From a checkpoint of a small transformer trained on Wikipedia: a variant of Muon for these matrices, 8996 steps.
MLP neurons of a small language model. Each row is named by its layer, matrix (gate and up: input weights) and neuron, and shows model dimensions 272-527. Each number is 500 + 40 x the weight over its row's rms, rounded and kept within 0 to 999. Numbers have three digits each. A neuron's up and down rows have the sign that makes its largest values positive.
After each neuron's rows, "fires in" lists the words (lower case) most often at its 100 highest values on Wikipedia text that the model never trained on.

L4.gate1650:439592501538530479535558444558489530560459424525473535534473482550534474452488580510444508427522503531497454496616597445444429446557463471511558457476511571487495485565502567497559471551582541499545575462491505534417446489505511441519489509537493451492492468509447569474455568552504469504452537500505491516513521493472521574559498529485455475528460500457524532460549517533472475438471508489477486494521499493491434547458519521458526431576485555479487512490450511514469508450578469474485463523443474469504496465471544492476482508551545517451503548474531524469464449492538596569452481543491529556534497479473494498522555519417482436553476546519497575443425503464607438481498507491480581512540494408492495511502498489530561562439501463463489567494508566441448506525521544
L4.up1650:503535506479546509451514499491520529471479501509535541539423520577491438481458555544487494499423491479589463466555532509447470498475507545419490505504458470433567477514556512506602535442584581539502549548504549545455497472514566468460449477504536494457530486543586492534546590562507552528458552467530464438523434472480540513621513524428601513470474497478513466429486470542488550464504551508503499476521433533543512482555525470466521492494537536486484439524514493484481501487430473493431519521447531520489410438495451509553410490572490504431539529479530487563479534457547531511471419480546534534512534507446445554495482458452419492458573493522507424507490551471437469518495533461460554508540506468545526489361532490466513517470479532488528492455518433507498527499480517
fires in: "to", "that", "be", "would", "set", "of"

L4.gate709:447457500527498567553502503491549583584489521445458565508559525586446475498532474517471508532443425447499531484460543434460557455478487481480491456487433539488504454403485560566459519466429484559534460489455482458509469459490420424471515472438487527493444448476554500481533474538577449499475484455463477567548462521572518512501478453501534402531445535497532520541559512475437440480473534503571383486546497559540496501495516466463477485462529525477539530508525437560574429489481412597455520527482494522537478537566515527491507597498523474488560526460568553516541455385450524500478504544612503493473565453514523597492540487517535515573474504598489536498478491521506583474517507525454566513469582526474485511531493502510534595551522482444482464539412476492524460537515463
L4.up709:507464480540531462511502497546502447528485527502473551573492558552465477511511491522468577483518543480479517478480530486588513471476531471516494395526467512504483413471448528517536487488492477494506461435556592474405442488528503481509481539485503474501493547461543549555520442457570562460500499568438469561521547596520514513546477409562504492467448512446484518479576525532478523509428511516537538499460463504543515541523510444513523460602555464456494462532559385527501546497447485538480521508498584510428533551492485522429545530455553492490528588482538519478585550471452527482414459508632461501452546466593497482499488449528535536529530505445509501450485503488516478461465534418520565562513448463483534550527529478483508495517442436489537479483460528524441481453554568
fires in: "to", "be", "for", "you", "want", "too"

L4.gate1031:524496498526490486539500507511479473515476452463505483453497433530495495506493521481565476502482490468525472509478505528458501483447460493498489575522527457494504424492460560414521447539568502443519503469510520515470533508395477530498462498477457467508495535511478417506539500503379532513540552517482566552488553430558480501505461500497457521469499460504481621559540555442597488479452460502492487575503535465521468440522534528588490531374548423483493501514506501420435478467549455521500520520511538541512543513513442546394442503568529463500531497488505484449486496488554404511535512476495511459480490516485504482453436492547496527467543554558447495504483478475534549487409494554484418511507494490418529534484532619530460625529578522506527482438553511397578555504554497
L4.up1031:516545599539493444518413511483583455496483535513479425595480491497457467526515453503487584488469474428553471479480534489479506499543508538408559510474543514467471438488566535504480563532468503517469521494498487505549473506518483483424537455556490441493536487531477561460493540431482504453496490529489512477589491460463539486491526488564480503507509549462510536489558391486547448487521471482574498449592483515475555482541523533509456498527468530470503434517512489524497449482481484522399542533510528538518510506501484517520438448523517440470495527568493512526488570457565497504451508411544502547404483554537546521510507450470528561510467478462497450497453555429483577536464518491457476548470481491434481425570528448462499490512513478479466495482489543531509500540537488
fires in: "to", "would", "not", "will"

L4.gate887:533459483482473508552564502508512444515501474524483547501478476496503551421426529496473529500486593405468433495490509509476436501493525519575495506525472439457438460481487495497518509477486435459404544503499473543533464592480485485524466494511518506508466427590556488508500497487516556571510514487474483470506481555512478513470472464508539542494504523518446501533504539478457514559512450492446487499547501555569449477518509494469518432502598503422477461520531491538522551495499529546485473542492413463466535488502492571517507555538533432466472460413458481439501512486507444542566478526451464423441549472477465488488492478469511468544428442500538565490473531465535543450497605526475484460543550489541477516446489515515506378461546538438526528522488533437519544522491478
L4.up887:513488531537535437480518465473491491492495528494524569511464460551465514400489520549481449528543480443506498499480499521522540510488515441536501422550552492534501536501468497476506525502462484523493490558506484562526453467502435455550493523473456503556447522515418519504499498494512494512557525541547513495488464515494459479472506485478506502462457433556517508512562532585489535431431491469493591490515512534514525536530546540426500460552483468510533552509486533502565474506518495501501560563521410493502485456473511455503510471500543515556482488465441538533450545501502523491456476536424521551445482493422561522395486514453477621469462515504523458485493571492449445478453565472554505534451460478474522502502521562523574429552569451512494454538508473554519481519414469
fires in: "the", "of", "sacred", "temple"

L4.gate2002:521613527505522539485485483507505500449470514486524495497484477528469401463457519553493500529512454522518536503528410396501500491460521538459413484524502484478529396499461552490464500523492507499505505468551495485490500521452476524588548529470433492440515579485518488477499465485520468495487561438441461493501526608509509475529445487500521533435488466422533494526481513494533509456507402470657473519540500484480517429503488504509523499482528523513567475551486490482451452499510382455459518555529494512519468489529443524486356554536443492479541484497506436512489542461530542517507487396546492604537395620526500482516491471490530463483485470471501434571478590464480455569485553448539471510455520478462482544498480473434509506489515479500520471487470459516476468474497500
L4.up2002:460480519444444503535474564564506480511439537546562503532487496518545447464535513531464510501433477455478519524496505445547470447529487452517527552512495540496470520489521593511482438398498494542549417508529464470476553540510547472512497515506511555549443465464495521509524498513521491487518522534592420503470492465510461469486508475528499477527573499473434541485514484495515550493437484555457477523522502540476547558517511485493532496546480522480543548569522440507438522540501487458484545472548472544469460544519545460534449522488531494498482490502516446446500482426476566558416441465570457585556449532469517533497461475570411490577462469413508556477485495524513528462456405486573525514539504461495508491459488481476492471552506488524517571484498553406521534446503519
fires in: "the", "to", "from", "began", "by"

L4.gate942:520522509463575436506480554498536458428493430453526570500430537468538429513473535479486584495459466451518512479507497564449512463509431453510469530513538517524493512558522557525527505455434505529469534388490499454499462465506459440476535595474526499496515466495353452430471559470488432512526547458570478552530509544487541477459459521543528499498509468480509502470472530457505512481520522509560484491548444541452539460530477449470538562556484454548499512490415484469528426414521483471468505487521489510524549457549517539538478552522495571448569487547461486524554552525518534482443523503526488568565501477507478531576518511483476439460482525494502537485392502444500511578531529572560537503536418489553482529448558531522447455560464427473506452496480533527492532525511456
L4.up942:462525521475508478415548509554509480485462506512490519533506546415551444555444497457456487530456484476495466540476481548541500473525529473494512435518506525431508452492504516471501461493556532453527567482508511475543481517467538537448522545517518473582543524450491515504509536490480433509497464485546512506548460519578460544503496559532500405491534490441513594542502503560518507537502478523551508519555443502514486482513476510528552504497542530530524484457493536532489479475457481447455477437503545459400517503454458555506487458469502499489454456501526458473437548510475495540495559530551504436580474529519519493474561579480482502505502514527585549476452609505510543519554571494464456504523547481510508423551544523441541469577507537529541495483549489542449460458559447
fires in: "in", "for", "of", "to", "on", "by"

L4.gate1794:506540556531503536459570505439615562518479530541507482427457527495512405501516504537539484510433533518483541465514490455494484541526505462438524486466485538512467485550520430521524404543497483555546515482516431557542449550499534433476380609515480508468555449424529438473479530509441548517395511514459479519493567413467547413477567519446464478462485470501486531523490520486533540462426510546438444515488598518441516493495490481519468531463467523464528567562598541595560503527448506441490490474467464420510500513544495460462489526501468539546551500499517522550431476419542417518521477498495482474543502575464516541453458513539582491496531482549505477445456563485497556484502549477439571550549525453491546521510480465520494532506567467472450527524475523509469442483523531
L4.up1794:494505517501499473565541577507530477462507469448558415434553507446445494438431525518504531540480486538476447438455515510501450482485544486633472434440494457451448482455495539476529512558487518559522556503513474439502464462511497442516534513482437431540489441470518507547432497603441532488479480495471462545491533499536459551502540528443555466464483526533566489500431495515496476489468490540438539528535490516475567523484523468515393517493463521487598442521547492562537459543524449449438520533517433523514577531574473511434456605531494466462503569419491452447473439477573442480586527512514426481425446446486501515490455454536561475539472490510468501470515495449521509505455575492497534497510440482480468533512453531505503541571550477465450550515523470477428493539562489
fires in: "the", "on", "my"

L4.gate1647:448544531517457535513511515589501612511482452503562441487431519504491530521514480480561473557494503500446444464499466493541451504539500495518542490564507502634473487509481542456553421476458492545495494551494546494498491547539544516423545499500500459541527494470593481570496473443491453455550458548508447468478540453505556542517493552514500509536499454501476524476560441564401490448552455432483489474518540502482457475590411489549548460484422426447497500552491513444506416581528497456484512488557415490583525482490500427578478481478455578492471517569458524419502489466487483475487493503443428541508552451485447505510450477433456480423499495526548489460491458522453491462503427524511477510553529458504508528437474483459556497423543537532444540487514503508528515457476509
L4.up1647:566495466500457552573499492450455460599553523449563447538498556420496539503438480531442579499474490473511460495553506570501441518539507496449473498501507541493499533462542500470480519490544453421523446476465520511492504547488559467486472524543491441448495512571459554422529488537546501471444499476521457529533448461481527475481494438522476587524455503509468519532474468406500433518528502475540594483462507502491408504516450514522474568503494566448548485516527496518491467472455429469504504460509445504459521449459508471479483559461501495446475528446540461496550561509441396468505534442570518523536482499457501539523477503482494484495537499526498489503569507526469467487475507472527555510541464508574505513533497580428483559526536508523475580470483498469556613510569456
fires in: "to", "the", "towards", "s"

L4.gate35:480471549484509506556546499491559536534516528485495482502522546509538504433432374478470521492434514533502432481518538453481554515534491532504500474518559511524454495490514477551481465541468504496475494548510523553498504507521403557498476585466491529464490510548442457531477430493554525524584425489491489499484485439543534561528537516496472482482505531516527496554525542466467515504463526450504556488446515527518506510475480546486577515583438457498429451484479522534504444495463573521421598503503423573539435408435512495520517437489500494463491552510499472483517545437473544501551432517458480580530542597478517492552504528481508549466476502550475513526500574454497498526512507523595501555493507507485474546449533512476480525543580464554499496502557532404427495560535445
L4.up35:509524508474492552447495503511513537474486516468482504520509493461549470524531550442499477494518522494493540584526512456552558467488498444469465552517527573536573508482483554556462561510516447499503514516502509531487454503482484547539537499531504483465529471448446501457525468536551499445449445476523551486523414536565530513489477553468531514599514557544541459456499447503518453459437547465511541524452549470481444458453440514515537493512452557484510546525537504544572528460455481512548554546555515464509545569477474560469511494516495497482450453454498546512544592476434478431476489572499548542524539523495490463590511475459488443499536418551507524488524531496507510557469505562484509578520461512438505486570532474514475533561473539481536544493499433490555473508547508
fires in: "the", "of", "by", "a", "to"

L4.gate1221:509478529502412442533503542539474506523477522547500466504495502541522443458472522478547503538532488462526492462537560502466458495448510552462485482494530498495507482449547420492501458454493529503518537545484495607488578497487556476466579476447504545524577508407451622470467460476497528507440513522559432540539452442458465464486539457418548472565532443530487502486493581496504524504473549506478512469508435464395477473548458571532429429459423481523450566484491441467461467546490520414439511475520500492444418446548520517515528523451493539479541539500439453479568492455571445481449512516435494530402564515470478443526472477505445464513548430518492453525509481457422485518498470581491546563454565554496480592502487497477486432461566518480499533503478517519495545484525473
L4.up1221:543535524554546444545414528505463513501442525506458457487486510445463455520483487512530525524526482497509532437424407511554485521486499546488492530493457536513449581516462482501489581500480532509481530504586497521467465523448512458522505514488601540525458519496527465399521409554521514471582516514538513496416511566551486473453511422473505580474498546524512521508498560503555480594526484564546483462559488541487477485489503479413538546495540480533525445540468511517457524511438549501534493584585519493471481560553498500452468472444496511405564458512542539512433440513496436481485496499497420517549477534499578493506549495585441507522426452519504560431545514473500589539522456536477454585464419496510431545511564505497486550476512542466443587485518464453478511481497568
fires in: "with", "the", "for", "a", "his"

L4.gate1780:463483472491455516542457467495451438461478474486494487504452469557491534524510529479469512458536484490474486572467485550496563560528456534455509465498518533451504591528445455511528505525485486474544422496557501517513466541501489554551436561562584465539583478508532506517510434465452524569515479452522500458465499472487458558531531432510386526467556493532459560509491550472508514557514467452542483513516464565429484529455495500431495568531501515525493482500534488514416556524366479512464511550509478514448457504485527499475492459440522493529513451547486517512459488528515525438551456509453535576471563558495505562472527544505570496446570536488496480512546457553432533480537424505530510490538514486491487458507442546471520530506529549450546441515512409543513484582460496
L4.up1780:495477509496500438534591516512480445470491455538449564523489472537438497472530510554528440445486493513563518441539468517523462535511511442481459473484491528493475497533469456522509497431489489432586487501509449459397486459510621488496498458508484447494536561525465494413492510523547526483557493507407558560518611510478487499478486435517555506476430577490475492494548500516463479463526440447518426468489523498427514485472511463527458458505491521455447513482464452561552489452474454545530568452455604428507457524502505476553558481443498535492518477489454477488537491480480490568460533534481437526524520422498531478452520419520515524571561498439518448506575421519489500531437453513428452469490503465434473504457438528542497498482541480516489487494492501521500468503490419
fires in: "after", "to", "the", "despite", "a", "because"

L4.gate446:415526467452521517537451480503453517491437513483513507484456462477532480581540515486489458501470405431491461526471487442486484480537435557562541478510509493554548515416516536469451488595484508530516407620529513553537520475554492488566511521547567480527555535444480508430525495489428423498525507498514518480460499449535517459513478468481490491500522506499546470527398477477449505461555555600502453413439498526536480496479471501550472499475492505489455529494508508420510507482520523464535498505477472516433489456494481503533488447510547512515448532409528469491470418495477481526567488430480478558533561494423555521537494542501503492546498553412485504499510486579554460478444458506477497518532524496545521539460529557483440504488596453488551529506543489542525488511489502
L4.up446:509422462471574445508440459436486525487521519430468495478448457515509504504448496536454507518496527523564484508464617498507440463496507398486470540499514525529540501493485541426455590535491508435485489527475503563549516507566496523489496426454504559541439451511486470541490540404524446442464453471492498506539548571463511531487512489475480543487508598545487517484537521467526528493479520503496516530488567519460494599580462509487489556509528482490530537483468539422477510528519506523526478466463471446452533488448484519473556554506525498541434413510520481569465484462545446485551509566590511541482470439408584487428569481541543515494518563464514527486475550566527460519440503486480442480542549477525532462490533540457467476515556485453464521459431554525553508493466512
fires in: "to", "the", "by", "with", "portrait", "and"

L4.gate1364:490468544499569504461497485538585480471485480444455473492471434485487507503498499498503537507477527463497485440494503406499478469479492546451570520515468522561574497506505496517578547494467506455464403452505433599448511494554439478519556513466510483508551485536514507583473486470516533486463511481534429521429482512518541552451538511488526480532475532425545434590459547562491488505530473489433483447473459445541530536459557484484490489484519461446418463503491590494463510485496531537497535546558508559526479497472514478391510509479547459529474509434561454562440560557516569575573549539537557530526565467542491476490475514522552515567429447464503533518573564518499521471518408506554561495482505540478515528504461512548469510528469451504520559534585450491400497566525543
L4.up1364:451515541505492522467469458518487516485528471531483541548511575432461512560433424524562460409495521505554491558482494543491402510498502502526492516492527502466487440510512498524515526516497491519413528500521524504508537535429555555436529503551536460521522448527454484546440471492472509494498443511512478494534528472417487571475521478493527577477463429480476523477510504554434462498452430533494499610431541536414468511510513533460468501421455538474502501460499447479499606546524449487506490445502532456508450523453566575476515476525480548517467575485539554496459529483477514516480459493459496443535471457465523491419549514522609499475477474589552458502524492527459546527556514478549513538480523499413524535505543465539462491540487530533435565443545551556598460535597486
fires in: "on", "the", "that"

L4.gate481:511501445475457573507523446499538517411586456488481513545451498488427392489487550496549449554522436450505541513537462510501537564530493461424519526520536524520490541463422479490460549475500523471527467551456532578455535480520529447506470494514582498527445499527509521455433513469465419483559486424498521480443499498529477473500482520492417458527509428488412523549546455456501393491544535461507488533482522531513517532419537578562541420461458541520586529540484549486533427547498481518589509499483455500514459543489437438480508467512508439550507441498502538518499532438498493538480478482565465507454516491472527483475500461494508430546475442428522558500521530509562458443496527484484418476403457494530506509543484487469506462597569495479543482513516419523468523460506490
L4.up481:509525504444468524569464472481501506469548459574475526549452478479474392511538513518525459487573496527505476463479472479432445494492484492502570470462537533561518500513493551511524521462569529478473525484512527507406533507497553505532514541510516525557476501533494503512451512555463440456550481509496446471482532463480492492452461548420511459534477489470507562544527408496512502521545484466441465523488462465510448525501531533525522486467514479523559434512534441529498458479515504560514464484453482448484535566467457443502500454499502498464595519522503574475516575469439460505478511529544544489507477450477546537543522480486565536555504481511447504459476485545561527535515463478583531533442560521474529440523417447477559463479571551521488612474413473511566493448529544
fires in: "the", "s", "first", "second", "his", "of"

L4.gate813:438514465534506561524487531484515496613515395476546502586479502584460456455435531457476554479472453477502515528440549425544401503528560452551576469474473500511494539467438556505484449495558526480523430483471560531487519513513525434485567539462536437510440581516472510487428509527469418415433514536489538517482532500507523505502533498485425434521612502450532493525533467499495512451456475539527509482548513457523457491524515451503495532487505510493492531493456571502466425532514446512466473496536526492480519545532469505446475489491538534526521545434549501457469601493492547499526477441504476519432545501462477461461535424477524560492544459532532517456497525478486543447464578509538520549526454498405437511514500556495547530522550518484468463448456588514529588559470527
L4.up813:510477518549431562508496503462520500579509512472515489535472414504522454471471509553478490504463513448499598468530486503458500455526515420442530515580590607507454440510479435559434518502492517486474494490444518484466471454503484444455424488467465487515411474493493519463426540476440607458472542537537532530547526423476485430483549492585442453595538491511476494488498467518526454451437481535530434497495555514505501542549490386509499472503571466457509474500549464482452474527535560546476464523441464526547508510554425498489459526518509559500476512464449547541490539533541502480506479456535510484479499511577459423431506520429456485496572568480509482487509474473481528512508454443483570549519554499516569406487504503517551441503534464540490440556481501514567540508478512
fires in: "to"

L4.gate1851:464505513487528546491449505493543511522585563569558464507502469422503507508462417564500469460538522528481461473400427554539413505543517463558475482529553554376510475593550461473519502596423558492408517475505558538529482491500462540476541542491518550502492501564480499500474529457457478482504508543500455531485534471442476552529493592506463501525521490556502529410485500473527539445574496466536447449510399536505565587502480524451543533485452481440520511500465576477503461491482464481459485475540569446570471460524447496539484496505514480443488435527552428535508530491506554496476493473480472462505500478533495475490455443418551445502426489532580569474432538525558497535426546527441475452560456531493564480427507517428487456520554466444500521484504472503452391500568544
L4.up1851:483465417506472543493486469448488487508515489528606541452550497494480535419456541570452553509466489551447449539502506447397488566495440565501535467440530559452553504537551503507454510455456506540560493546501513463533494506463542423431579528491443486543448533540507463498494545497578548466501501529491466562508517537520493445489499525539492451518520536502557513497415493423538529500455549529577504476532487524559554496438476508427506523546502464508494571523435507485543467420524456493543506492511523442562501446547478466523473443509487555523489465547456448549482530517484504566532495540556548486528507525504538527511496462454511426492511455546496478566386430440466526495488581472544586549516431460454482534503537457523475521570511529503476509470563515462511481520449552
fires in: "on", "of", "in", "about", "to", "the"

L4.gate189:441538561478578496507450472489421432446542473466474516416532568523507533503453451468486491483491520456511457414513525479543544532542485437518462440518519474499509529436505518430564539549541577477516423550437497567517495458488423523483422483505545469562500505479560432517550492504498473430515476432525500546514472484495523487542484485555470493456544528554457446497481541438436420555532464483445509554458530501527491457541364502560458500486437474500507535519472519548472504515530490486487509533452414503458572515446498626527470577503502460476520484516510466478487482480493438477565459497452479494475470511528464499561481401507510484536518542519528499432591507528591495521482511488541519540490512531566452517455466551506507548417530539448478487490477439507521529488448556
L4.up189:501531466522518481466482499582514473537496480490500473516420569542484496502469452488484490561516485478526493435609517439563496476593493450522480515506491455517541501427461477499459442505465506449522475496547541518488425517493567425545505517538519539563496526534516485470536451461531542476523543531547521515500528528506488519490574545492442442467519485481525495551559503499508475471495451485491553542566494497450474417481526505506469510456502466474466528536504488540425528530475536477441542543534415450484446499503494498525512522449521524465527460530521530433523482445423520429523485463505538520465594488467510506418502472613472514479508496460476543366471499452513432481454520501508518493554494534455517490529497499453538529431496511467475538512445466460433500455566509
fires in: "to", "from", "the", "tomb"

L4.gate1908:478533525396563574467558528490493543455507529506493441496444555472537485493491514516445500544523519433473495427425487482449441462460470489442479553524434597489520471548488455498559369503498509542418516519411452561430456498510570472538535494535516471514497481458472503562533521542539553478535469570558536463559552420474567473470520484499444435501529498514459475551547485582454477480435507493443444498492447507523518490513547542468475545465488478527425489468453563487445471510520534459502493484507458556524507448477551530498481502481512481474462551451588527576494512535489502494504478490543515497493544491456502502538499520437485491490490530530522501543488535475486451464510540483468488483454438540449538497596475469527470447458492486483500547489467397474431526515549501
L4.up1908:446490447446473473499496500544470555577516498499517547480521530450507518516482520490489525463511529516516553474529520436488433518464528478578556551531549417484450485489477532458515503523529436477427439532448508454504507545476528515487478571522486502442510516488510414522566542542547465443512517430480541476532464470529495504551493462488512484527517539463482583514512488534553443503440601466423506511479445505471514501527510470415495518492493506542531511487490442515501496515521460480594469527535526496482543456427480473502449516526463499567488527528487468517494508450528542459445531493549520528527555492487483557434574453544495538493534508541521482487495517438533541488515553502498512515534448444533592519462516553486484513508496527528502516465476541449519463498560507
fires in: "the", "a", "officinarum"

L4.gate1781:485443512508548462525540482498472492490488534453461501450459502482505463521505469539509584486455465497580436500482406545429432527510425564451530496466482453483475491520503554468532486454472498540578496506469519546487555485466416519572527532437447433524492425546471449460584555493449454415528593514468426465602503470588511500440517566480500469531554498506517529545555558542508427515507515479459567468531486650485524449531484517441549478456502540542514531517490429537509509516378482518507540515502505503423543517505427539504444447492466510529504490528502541463479530559530438493494513497547543537538422468438504501467462528460484502556536551475523453475503479441544471537454516497517496565570453572464527441437513387444487467524460578444456456506524469407515509476424532
L4.up1781:529547491483435553519470513530443426477491490499523455466516504546493519527505469508577484525582523499524489506425471585431502532497490463533487469552523516512463479512448464487440411559557460493602479399569458472479546484523427475550487568495468463512491517545429560485567523541518435484545448499532513502547469493481537470515523508491505512482517489544520561506451477501497399484499451581514450535495583566424454487460485524557449500473477476476490494458463486505453428471390524453531379527516489474470560470526450515547525500506524535552526492535478563523477447517567507511458501547495522482459512455537500525472453527478541543460451560446490529553498476513487539515507446479470455510551481496493519428560479526464480556491441474485561490530472415551530510552520513
fires in: "and", "to", "was", "with", "the", "until"

L4.gate89:485492516535543540433414500497436480547537507502457529521523465486568440464517521551513501471508565510602533480532501553514457535497502542462504534513571457469469467518435474486486500508467423461432501441572506512407528503466478476498511487522496504530473495469546472536541532447530473420525492438527503456542546437482549413469501566483542512446552548490487443500507481522508477475546502484505578482525549533474503421500530459426560488484533570494443518498549441423481545532535475459465522534513483430429503469487536488493476487407494473435453484524509534526505546423502481437531526482583499581448511531511460521491493560478545482484520461503521517508442493518554484483534513446504515484483470461516527522445516396540508496505491573491544478502501501473483572494486540
L4.up89:527563463506523556510486456482527522526442519542503485481436523447478518563484518493547497468493523555511513572521509479482491520490495500495518525491523555477399494516479474557527508501485361493550461546445518545421504594526545462543482507572499535436483492448552521504560437515511486455479493514536449468520492493440476527583515509562492427479497510476441458432404549511549486470462507505494464554480464476410470535507555459484518436533495489461488559529509570557476527485472522471444425451444469504460467537460539499478497477509524430480493483585528456413468519471487528520438565497569490546460510496525512566489498499471501534462564538557524501509440570523498529409496511483481515526533568503484573470535467486523478566469384543494489449468497479526474600436479486
fires in: "to", "be", "the", "for", "a"

L4.gate379:509510507494502537486517424536495445478483516493520499405494544479539430494473434548575438584589490495563486536511537497437434506497470557474490517546500502508557524527504535464518551479582515470498505452488549513561493492484492486481487497446474447450479511510507471497511497494548498483529504449476433424467468421478550478425487545451474469546452466580461487537559493523506500514487505472521527532529467488468592501497409600488555546542497552542464527478471566456544504514467468519572492508423516451473505488550389536490452484410516438564515493527521437472496542491544519479558434545506515448574507490446516529418530537492527518433507459525491493536553515571506517415517499457401457513540452450516535515489495419489552565440496501521523505502471453474464471489518522
L4.up379:445450507516543531509520452529497533515501464474564551444492521469542484541498471477506487566447515511493462437458494491498601479509492421484446481410510452482499496529493535364508446484519594615613515469515527505529591460485489515535498535455532511554522555494555493440454540494392414501533469512499538452513503533536478527442475576440495554491557547514471434569530479481460415501526495442498508480458450532433511472441546529518551497459522470545459556463543526497515461473496508483464497604499462520493555446566475445469500509548489505551558513484500560479524525474550460510457483523545457427463520531514484497481489495435490538456499493519525503563493525481530552436462553479520505471455515505496493459491507503543530547573489467472487622593511494524543528542484557
fires in: "and", "the", "for"

L4.gate2044:420507532505535482542477432473503456478505461469622442467446526520546454521471525503531486447491411438583547484560471405515481520513495498518551483513546521486523487501534550490586501490551493474517458501500492506482478509459481477490493546447433482529508465478499525546594483459419543432496479458457516470422469482414584504455436457505546488513625540487514538492454495455452473566453451483485378453546530488471541562490567503522515488518487478526479490538543522459502465477504462534394417541522516525444421480508444515483488548419495446467523472548533566519529483533490540496511467463509431548513482444467547510467546497479514602500527538517508521480406533469427465490495484458468525499564419516482532466455446531478440471547513430511541404488457513504540461516457542
L4.up2044:541487443456448477554518467499461569483529455400492495503495530476499579490494491526504481455420552518541458464437564443465530503479474488496508471517539460604499485538409552525541560504527550522481520501445516488464532450514455555467439605516471472525524438558455549512474529494461458469455584456539486544477527439508507520507486515522495519489485471502494502505525424485486507481511413530528472491587507548446539471474529470583484575567538490579538500480502548489450476539501534521447446458425529470470481508527519484522475527518451500507508477555491496480440435500521493575526555553550457505469427586472478481475541531519513465547555509402502438552527585466416542477479457482457527480491537513477478439455467557455477465531500566439415472482529526517525533546473453
fires in: "the", "on", "court", "to", "in"

L4.gate624:455524488562523481556541503524458453500494485489542492524492503466557423558554493493453583489533459542549535492544521537470550504541541505485554542443466486496531464499498436471538450510581486501559467535484500451500538526414531458551480493493513494388551519545562453500546514488517423473497518473510514425521432471473511500512541487497541546480536511475479531546553463551482429504559516469481535448493526466413490493507549533540490524476443411483469461458558531546470483451569499397536579488513457552518531528529502558544502532493508488491470516456569467473520447529503463453481527522428504419502523547438501541469449457517443555476527534510578589519574412454521541454462500464572482556514505481502489524529506474543543455420478569457484537553479535510503511510520450
L4.up624:548515500509555474535435511470487516539494501462542541476482458450519532547558499538445434513485439465556478501477435513504517561532471501539574520468537476471412493456467475499533529505440581494552470552494495533542561524551516545545550537517456524550469513498527560491469586435493503442459488477530479499546607458596521480556518483472565492576558549547477485508489501466434550512489492527619509521456482478478502564536529539472488481448494455441490511449504473441532552500478480522465520577438471483544500528470457530462521491526456534496504551470455452526506494508509435547531443479517507469540484470405510497634459528515514414452468480553497507580582515506483497564446549564460508536460479517505490533518560555524466461468488488474498514492563494485456501472543540
fires in: "to", "for", "at", "the"

L4.gate821:421500470467554525553514513488478529549515468473581450512525508477543542507514558501482504483553453475544498466510537474523447504538474483500542500451532439513452462527589540480517540453437492502527479465544546473522529510456512428531588564502565538516515505483514453452483576534482515516470529516501491483524510509591546519459536522501532496486505555402504498538516482549498502516483536461558550496535458531466526519542487466436464563483479406533526450525412455516484400428503468526523440506471570513581517444503504481481452500530515521435527477538488533473559540433460552540455543450513489580527539489498479494400525510495500494503548542587490473492475466538516496456392531512539487444498458538494470417515515491482533451509484517446456500511457553467476513514482516
L4.up821:523497513511536495497467500504462442466492516491462505531413518512476475525499496532454470524458511443464474505607472510464510468532521456516579551545516484463536508492513483490451559472473455465458574434524507539457480544469503533482530532487515471489505455577444440501461470498487514485434528448542557486533474509496487497530453573537507451563457519529555531549492472529504536536521472476563520456518437532513456548534447554508464507572474476484545541520542477460512480493448515491491515498468492519474542502543515530434451603483404487436487406493485513486536539509484426544464463554378527570462512527490520502491462535477458556474521487604483448402494554528453481572445508541457467477561482512495489488462469425515448457458507385491505489554512554578456548488523523
fires in: "to", "help", "of", "helped", "and", "ensures"

L4.gate194:542519541482509573532519512533539458543521530519470489537530489525611453540515478472483464463467523546434480506446499440582441478544533541541480465556556513471446499471471480501541483444454556553565454498495474463474491478521464459405549506500529481549510515555430475446471451455484448417478504504577441490556546517557489482515484450539516517481509512544533551518561574526443493491384469458525497451538536548584500557536506557491411511486462541490526559463459604485483545447587526433557529467561500514461494527469566522525481534463456512503561540436487489559568508472567488507522545501535498442512515534519461538432529506499530478515618415461508506522511549560467499540477484497443434463463508509518472563456460468453482438482424549465466503460489491553486568491567512
L4.up194:485561516448475545501489543474483473499488512527483564520513506438531531478485560489554553446523481429511447474476447561450547452485542531499493445450479553513507493545519508518450507551546492488504467518565516554454548470511448483525517587455471490522549499439525526518601519468501507495486559457548442427492486425485466511485474460573483472481529540499534485494520562396512481568563527486526479502517540488468537499489513536536513482514552515520497550463529472475497423462524510461536485413502480488521451536521469491467456586421600530530482492458463407470569460489487534512461584466479528551522559403512453500492495590476505511462482513495507504492570508506441507605476469620489569551539532487415501492570529429544515489459511519488405446503540477488513491407508520
fires in: "the", "to", "of", "a", "after", "by"